{"num_hidden_layers": 17, "hidden_size": 192, "num_attention_heads": 6, "num_key_value_heads": 1, "head_dim": 32, "intermediate_size": 512, "vocab_size": 954, "hidden_act": "swiglu", "norm": "rmsnorm", "norm_place": "pre", "norm_eps": 1e-05, "positions": "rope", "rope_theta": 10000.0, "rope_fraction": 1.0, "qk_norm": true, "attn_scale": 0.177, "bias": "none", "tie_word_embeddings": false, "parallel_block": false, "init": "orth", "init_std_qkv": 0.0508, "init_std_o": 0.00871, "init_std_up": 0.0508, "init_std_down": 0.00533, "init_out_by_depth": true, "optimizer": "muon_variant", "learning_rate": 0.014, "lr_mult_up": 0.82, "beta1": 0.9, "lr_head": 0.0107, "warmup_steps": 0, "schedule": "wsd", "decay_fraction": 0.888, "decay_shape": "linear", "final_lr_fraction": 0.0, "batch_tokens": 32768, "max_seq_len": 256, "doc_mask": false, "z_loss": 0.0001, "train_tokens": 309400000, "max_steps": 9443, "dataset": "wikipedia_en"}
MLP neurons of a small language model. Each row is named by its layer, matrix (gate and up: input weights; down: output weights) and neuron, and shows model dimensions 96-191. Each number is 500 + 25 x the weight over its row's rms, rounded and kept within 0 to 999. Numbers have three digits each. A neuron's up and down rows have the sign that makes its largest values positive.
After each neuron's rows, "fires on" lists the tokens most often at its 100 highest values on Wikipedia text that the model never trained on. A number after a token or word is its count.

L4.gate250:488490488469491489495481514508496513473507473529480486476512443487497519481494494484499506490466517490491546492464538488507493517480532513479506487507494446561501523466482527530493478487557475484545498547499465509494536509492507494453497541510507479517475542467541514496514506512475467444
L4.up250:509525498530514509509517505479489514542454535521547508496496458517530555491485527489515489447520469512486492519531489448458499498467496482487483442477442492472524492520477506503537533520529476511509536521504500480526503507554509527483525495507483498495474487501516507478481522530496461510
L4.down250:509470451518505518494506530495482496477514507454522497504467496467519486523438521511467494477479498558522482527550505527488542516516525509466472522520525466524496507451494463495441509478501500517507505462503484508521499501492460513491534504496521483474547490494431480477515497522479523534
fires on: "u" 49, "is" 13, "ct" 10, "6" 7, "9" 7, "ent" 7

L12.gate224:548505485519535458489448507515536471510521527536499490553491483489526527565494508480497542499473498522508497549480540497497525512445534482529520484540480474488494479517451523507527502472515489513455508476530474532505542475450514552484487493486492434534525537538512471494481520496485508492
L12.up224:501553446511526491476511507456530503494522532516474491503461508471550538516462542549510500478497526523506491518501486502518466520466496516521474507509485495440484470523500512503505488534506475556499540509489507496491503501524459519481497508517466502470480510554525503511557548478487514498
L12.down224:474431534463490503518414521481469494529516442465505482492471487512534489535498504483472514498455503516481528501499472490540523545499490502466501528497508474504489461559526529510497514420476477524485512520532506497504510478511490499483511472457497549483535478464489476511541537524482508496
fires on: "is" 31, "m" 15, "i" 5, "ep" 4, "y" 4, "6" 4

L10.gate139:544516481541483516497494490504472465480470515519514493542506505506524460481496511484480543512500492516468533459521476518474511456482536512532522502502509539558542480495481493498496500439545493447466529482484462552495515527492492497516514486503496521530494494515516482548513484551503516510
L10.up139:520514456534522541477545482490474504504438507505495481502505543509565444454455479464494540523488525474482514504512489476515493503470513524526511522517499549489499483504498490451568544533490543483513474475510514528483503538482492505519529549492502508511501533497505478491487511512491499521
L10.down139:536504473516523468498516453523511498482488522503475495484520485514544510494486531534536504496491511543507506497497479513529469515545492501522525526508519477512463507476493493495521470465522493478451506466516448497504515501477528465487487518499484510508496454512507484489475514562466497482
fires on: "a" 20, "ou" 16, "s" 13, "el" 12, "ess" 6, "i" 6

L9.gate475:538503489508493473479522543487488495500512508517493485481499509461525469492495510512525531460480490479509507483494485504448510478485457465546490491490504515463559490542466520491457505485515507536542453471472456503518506542525509500468488534500487516530488554485553508489510522476526506476
L9.up475:518486503500536511492542487512455502517448522496534496486494505482529465470534535497498484470499492512501530451470498507508549455522561510541481492448514516516522530477466489429503520499509504542501461508528506531507536522500496477480454479529534497492542487531533494471540471493561503504
L9.down475:505493564491505465516514489510423501479473519470525491480455494506546519558523489504466484506479519490474540508501488459513533497505491520514500486439492499518518508483481540478545514498494523487481523506485433492502534526519481476561482506524483482546553512513517500516531493538513440449
fires on: "b" 21, "l" 20, "el" 17, "a" 15, "th" 6, "e" 6

L8.gate475:495507483444516504449530514501498502483504553504516484557501497449525511514466478504531489479504494527492487495522469501491536472555536480513532484491539512518533496543442504489508465503469491539528507489507503518513519483476516537506470510521463510517532500479473468505496531543521503487
L8.up475:500493451510516557489549523447520513482533500487529481511499503491534542494508463490515506499529528560517485517493501506522501501541533529505482445535520525515554458530494493476481498492474518511478514515496508495489493490535496547450524514495484488482504482491515533494468525526497479531
L8.down475:454515543509530535536471525498474531466498459524454529512552509519480536484507507477498520514518485545500473511520497444541470494502486534490538499515495482502479492480480498501498502483449490510477461548511466504494507465513496512506552533489490498460496479521503483520497523497477523447
fires on: "i" 26, "f" 16, "a" 14, "o" 13, "ay" 11, "y" 6

L9.gate99:515480540479486468459500500467481471517470506510481511499492471537506521506507474503519522447492511524486532513490499517489509502496527463546520484482457505477518534496498532524479504532486487527539530528477543494509508532527501469482542483464488554494514462486534481470493485520511487462
L9.up99:483515533515532500505523516530551553487496499457453498534495460506521493490521458520453479512499499506475514516480516523516472528519469501558466485460517512495478474514493479515524507485544471504481485538526515518536503522481516485529500491511557510494476501522503519502462519533475515502
L9.down99:492490484503489508528473484486501489487526513481491487489520527516558511514479484473508481483516486527520484552468510493492505539482495486507509468526459493515467495475497471499499507487510459504517481496522522497487549534498510545492569511495471536445474556524527487503491497516491487460
fires on: "al" 16, "0" 14, "y" 13, "en" 8, "t" 7

L8.gate259:490528490533442494473531536466478465501476541514511453507475514494478463481496502468480497495469481482493494489481515425434491521515531491471489502491498474496496513521515519471491475485516519460455510493534511509501486509514478493451477522474473486488497483526518494526518516528465533522
L8.up259:492521518507482483517503475504535472449466493516490458518498543514493481514481484474517544536480449477479531537448491470491512546485478534478476483516492512523483520471467522517524479491469535480464448488506514500463488517489499464492506521500492503466495534518510461502515518464527457543
L8.down259:503474513456475502494512549541551537473471549515487535503522517479470536469489524531497478497455504490543474479497492499483499506493486500531518487485493482502509484490492487523461506474468503538508479525553474480484490497503482523514519503517446532512482468501497541460527517506467505511
fires on: "i" 22, "ri" 21, "ia" 5, "s" 4, "y" 4, "le" 4

L9.gate375:504475509479508499512537504527516494518523526538426506525522514496497534456496489501522464496523493494490562486471451545467540461468524501483525491484490540450474481512491490485497524495489478505532476532517521507513512507511503473502466516460464504510498468549503483481519459500518446458
L9.up375:508488515476529501446503512491532512520513532538500485491457492517474507484504496468543524520477529478501535557488492491485533482482489512484506492482477511494482559465523500459501504472467476456518455483497481515561460476452459486458505521471515502515503482478484513511509471499504519480
L9.down375:548489535515471537506472489506516471488526589476494515528512499523495477547481481469533460491519466520501493449501468515484495496533539490480497514472498488463513516531464526523496502491502532460498502498522502496551522487494489489528504526514476495549467493534518503504498506522501489483
fires on: "at" 52, "el" 13, "ed" 4

L9.gate359:523430518437482480430484515515548443544482508503492502467528442493532463474467524480514480481488518466491515543507474495489492484512503519447485493502469506485515525513491523489478473511498492462520495484467497531493495502482493492460460465466496516519553521516513498498505490467505465490
L9.up359:496510523513578461458488501481558484488531479529509545522498499508489492490492496485530518551491471505517509510521455488500510538522467514517524507506560513494453490531500469476483524516454527486527478551498547505506511490487483528504483551457474546510478451493482475483499524547492494490
L9.down359:482511470486515477451520531501483501487496509517458495496490500500482457497473484477522464526509488509475486494514487550483515500506468508490488506507517500473502515502536538520503496492477526461527464463543486520481467493494474490489495514522541457468501445529504523492514518507506502483
fires on: "el" 33, "er" 11, "g" 11, "ur" 10, "ed" 8

L12.gate63:517528542500484453478529560488482484542506509508486473520523502466512486502485532479509520478464460497495499507544490499466462502500482492504502537503491521482508531486497564500506500524509495510503490532454507483526503500472487499534509488544440497461548511552552500516528506514489507490
L12.up63:510523533488485473501502503518491462488490512500500472494535451494472503486533531517472522518464508505478535545509517511501513476521543466490519506526488471500507522448491505485526518479492478521505478537521487496511504441529514493505491488434527514501507497568493455517510483517533521529
L12.down63:521498513520504519521477513534477493550501479488482478536513480522481493522483501478461523538466455514504485548490497523497473534525513474491474503463508509514547491476545451500475507506485454489534493543504497506488485560542474505496536478503495495537524498510526523476535537478526477501
fires on: "e" 37, "i" 8, "b" 8, "s" 7, "re" 6

L8.gate447:484485503469501542511479492485520511485526523526475532495489514506488459488501494494507522510488518469499471497463544506562461464516483509533503507503557503527500531522509526489459494492473515516529557528448480460515496483505464505544474509493489516542480513490508469491520458484505505537
L8.up447:486481471474503556496472447507530512473509503469489526458501480480461489492507509470506520511521504521519476432466516551570487503497475518519482515451477489485498508493534526483474474505512538524488551539532523480501451531522487511555518478515479492533478524481516519482497558509510471491
L8.down447:499523496488539491512485496490505497479494521489489487480556510490509534507520482504509502487518522496518479528473504533507569516546511531498481498484523490489499515534519537503536499515474514505482463507517500508543475487441562557497490483531506537551499527502544526523448480455519529537
fires on: "f" 14, " and" 14, "al" 12, "d" 11, "y" 6, "ar" 5

L7.gate390:501531506475511493485504490447521448503478483517479480474479496506477523481504439472471489492511470506495510461499464453488511486506511454483469437490505471487478502509524534503496512478523511499493478514492440522498513471548478508494470545488524501514488488555457490512517547531464510490
L7.up390:494556495554500508502481514478540507509444487536505502516495491542519486499492460503467494511495493507508509473511497501482460524479539529427493466522508505499510513529506515498519521501496509524501477505523459527510529468490470535456525564497510489465510540509489496453503523497509494510
L7.down390:500525501537515532519489532514506511489545504496535521518503488501514520529514502542539502487493515511473521519496494512540484507510477491524477549511488535493493498515539496481523526523495497520511465467487487491481470516512419516505485506529491540526507559475475487536527489476472491509
fires on: "e" 40, "y" 29, "le" 8, "ª" 6, " the" 5, "m" 5

L4.gate37:505512526527536463516471470461510529499541439469495482495532497476496503481535456504461508497421528535514520469454498522485475464520515473509512486499479526502533481510530482481507513505473490498497508489496495528508520504530577511514481487507504524485492523482489529515475508485491486467
L4.up37:527477523513487531457477518508540498492539524494508481448478519534489528511498490495517504497482500485494448526502460536462514486498503536486499518504505545513499534468514490514469478478511515474534499542500471437519468490526569533464500496532515497530477494488493495505501478504535529491
L4.down37:498482504501513503507563515481501513536504528512553531564474518459464488530491474511490505504547530468480482499499507468492481488487535490488513477538494472477462500486502490515480534512532468485500491496507523488534454510489485498516518511539464512555490536499512481495512532489496494470
fires on: "ad" 26, "h" 19, "e" 9, "if" 7

L5.gate259:465487518449502506538471533515511508447478540518482507515516482516514539487530491484514529501507508514482541503478552510541506491485509494496468494491517478459540539496461497491473470502539506503505463508491497504491496506528446499489499540484472483514494483465510480484511446526483502472
L5.up259:527501496514507500495525512453536510514477500468539522499515492501504461517499505507494525494542514519531493438487509514521486472559531452556484505454482498570538491519496482494476516512506502535487487538506489524517472540469468521512465495474506490485477502488490505479470479508488506461
L5.down259:528492523479525474510537502507476507497498516502484498526517520475466470492546527506479481531432515520507508519500508518525496499523501514530496550516503469481519495471467478503449524496474530524511505444489476484523519546482482467515538474534502525523513489532500540472502498521501498513
fires on: "t" 23, "e" 21, "y" 21, "b" 15, "p" 8, "f" 4

L8.gate449:516486516508534510453499444471542509523486526535548488502493530479494533498559493534519533461461465530511500492491501494486504510496523481525507498482484490443494526483528501504515536513504493496501484515523494547478514485463461491492505491504502518512502497493472464505488497523506520484
L8.up449:481450526452505519454530507526527492529490491515498497507468517541477552506509477487505519554482544473492471497530460500487509499485515484469528518460498485483511506467541478511527539508502491520529438526559509473499472487478527494507530507566487480527535497495511466507503476511516486503
L8.down449:481490493475446471525505488504539506557498467509481517496488488477500526493488538462541512516476481533525470521474474504515467509520531476500507442464517493502496479524486474555491538482504521464473470510512502445507522513492534534510473478499452513534481502482494465508458526493535530500
fires on: "le" 31, "e" 13, "h" 8, "ing" 8, "re" 7, "um" 4

L5.gate71:509474500518490467533476436530503485480512474517508490537533501486503491500520491505486531491509492483499525512489521535479514465499490475554490507466481495484500513532492482504554530519511486478500533518483525498548500514481521482516499504475479527496513472501498488492491534501488503508
L5.up71:506499489522467536478460455481479482469518469479523494501534503528488467504487472514475516457491512494469500504497504523523527500444436505502484498488478531515502488531496485507513484510516470526431512530500542525491494494515513480515475499505517538486497483524486510482514547557495544513
L5.down71:498466509510516513488528490464462512517504517512473497503508467498558533480450513486537494545483484547515498490489526500502520520481513482552486549510457511510502511482515538525553502481499488505501457494493464494504477489509471486480487497523469526460472510529482513493511468522493522516
fires on: "iv" 17, "al" 16, "ow" 16, "an" 13, "ain" 12, "en" 10

L7.gate484:507499512477467475484541565526481470504489495490508465513534435488491521538458549509525491481493471544475497541519489452450509518490463492471502510480506497464504485505489475515537498512491510510519496490492496500513478480549492540520525478491477492505468526520521540503494502479464455485
L7.up484:493533494487479478521521498516473542483464522517532492505508491457560550490522538520511498511468489560499425506507458537528468461489507502472548511518511514473476529483537500542502528477494518502468501529514516561543494504499521503546549494490466501543552468508511500482505485512491507559
L7.down484:489508474461492534546502435498515471511524533496528513495503534515535475491505470507536507497499475477539538525483544507534496551470546461479530469480476515520510523504504506516530498483493525511505503484466475523495496554513488507419527506562520491485506517466454469488528488483491542500
fires on: " of" 26, "e" 20, "us" 8, "0" 7, "s" 7, "ed" 5

L10.gate383:499467474506509491500484502472533513489470482501483513542534458465470485494510481498522484487511453486486493444473465424426490499520469483503505554473511504540511532485486514514480497468493497492495507478464496509540485460460505493494510499485492510504479516498479487472523445495441555520
L10.up383:519440471478457484517438443490459458521465516489475538534483485512489520530493482519521506494514507457501475522532475483486438482515490517523485526489503519486477476536506514490474524499511516463524485476532527534497499485492488539465498497482513516475495527534464509454479447468493496490
L10.down383:501497540506550510484521502517468515477538491460477514519506497523505496526459512516497438517528501479494485444499518485481494491469493491511475510546515508518504492489479499502486508501483479511484494475487487512522496484465509502486492502508518455508483487458488510506436471507466516544
fires on: "t" 45, "at" 19, "st" 10, "ic" 6, "g" 4

L7.gate269:523514545526526480526484507458482471526503469520514452516507547477500462520491531458493506526483510483490483449516466512476476481512483461525522516464511483469529455487544505491483500465476547465487550481511529519472444488555509525491519488478452504516486518528528516520490548512517543551
L7.up269:509515432525527527511564474508520469500470509521559468507532514502498528504470519453446494484486491477473484509502546492493516483487508503555476480480516532458547529435474479498550492504482521522502478474535516493493517533481440505536492500489491486492490479490506504501472503477488482529
L7.down269:457503493491486499511471533489490509499518502465545460499504542457499497481544535517498525492500474518487469495497496518531533505503496512517476464536519499552534449484482530474489504486503513493492466484535462510529552498535517500480530444543487498484471500501531490477494478526540444507
fires on: "ia" 37, "i" 22, "a" 9, "on" 7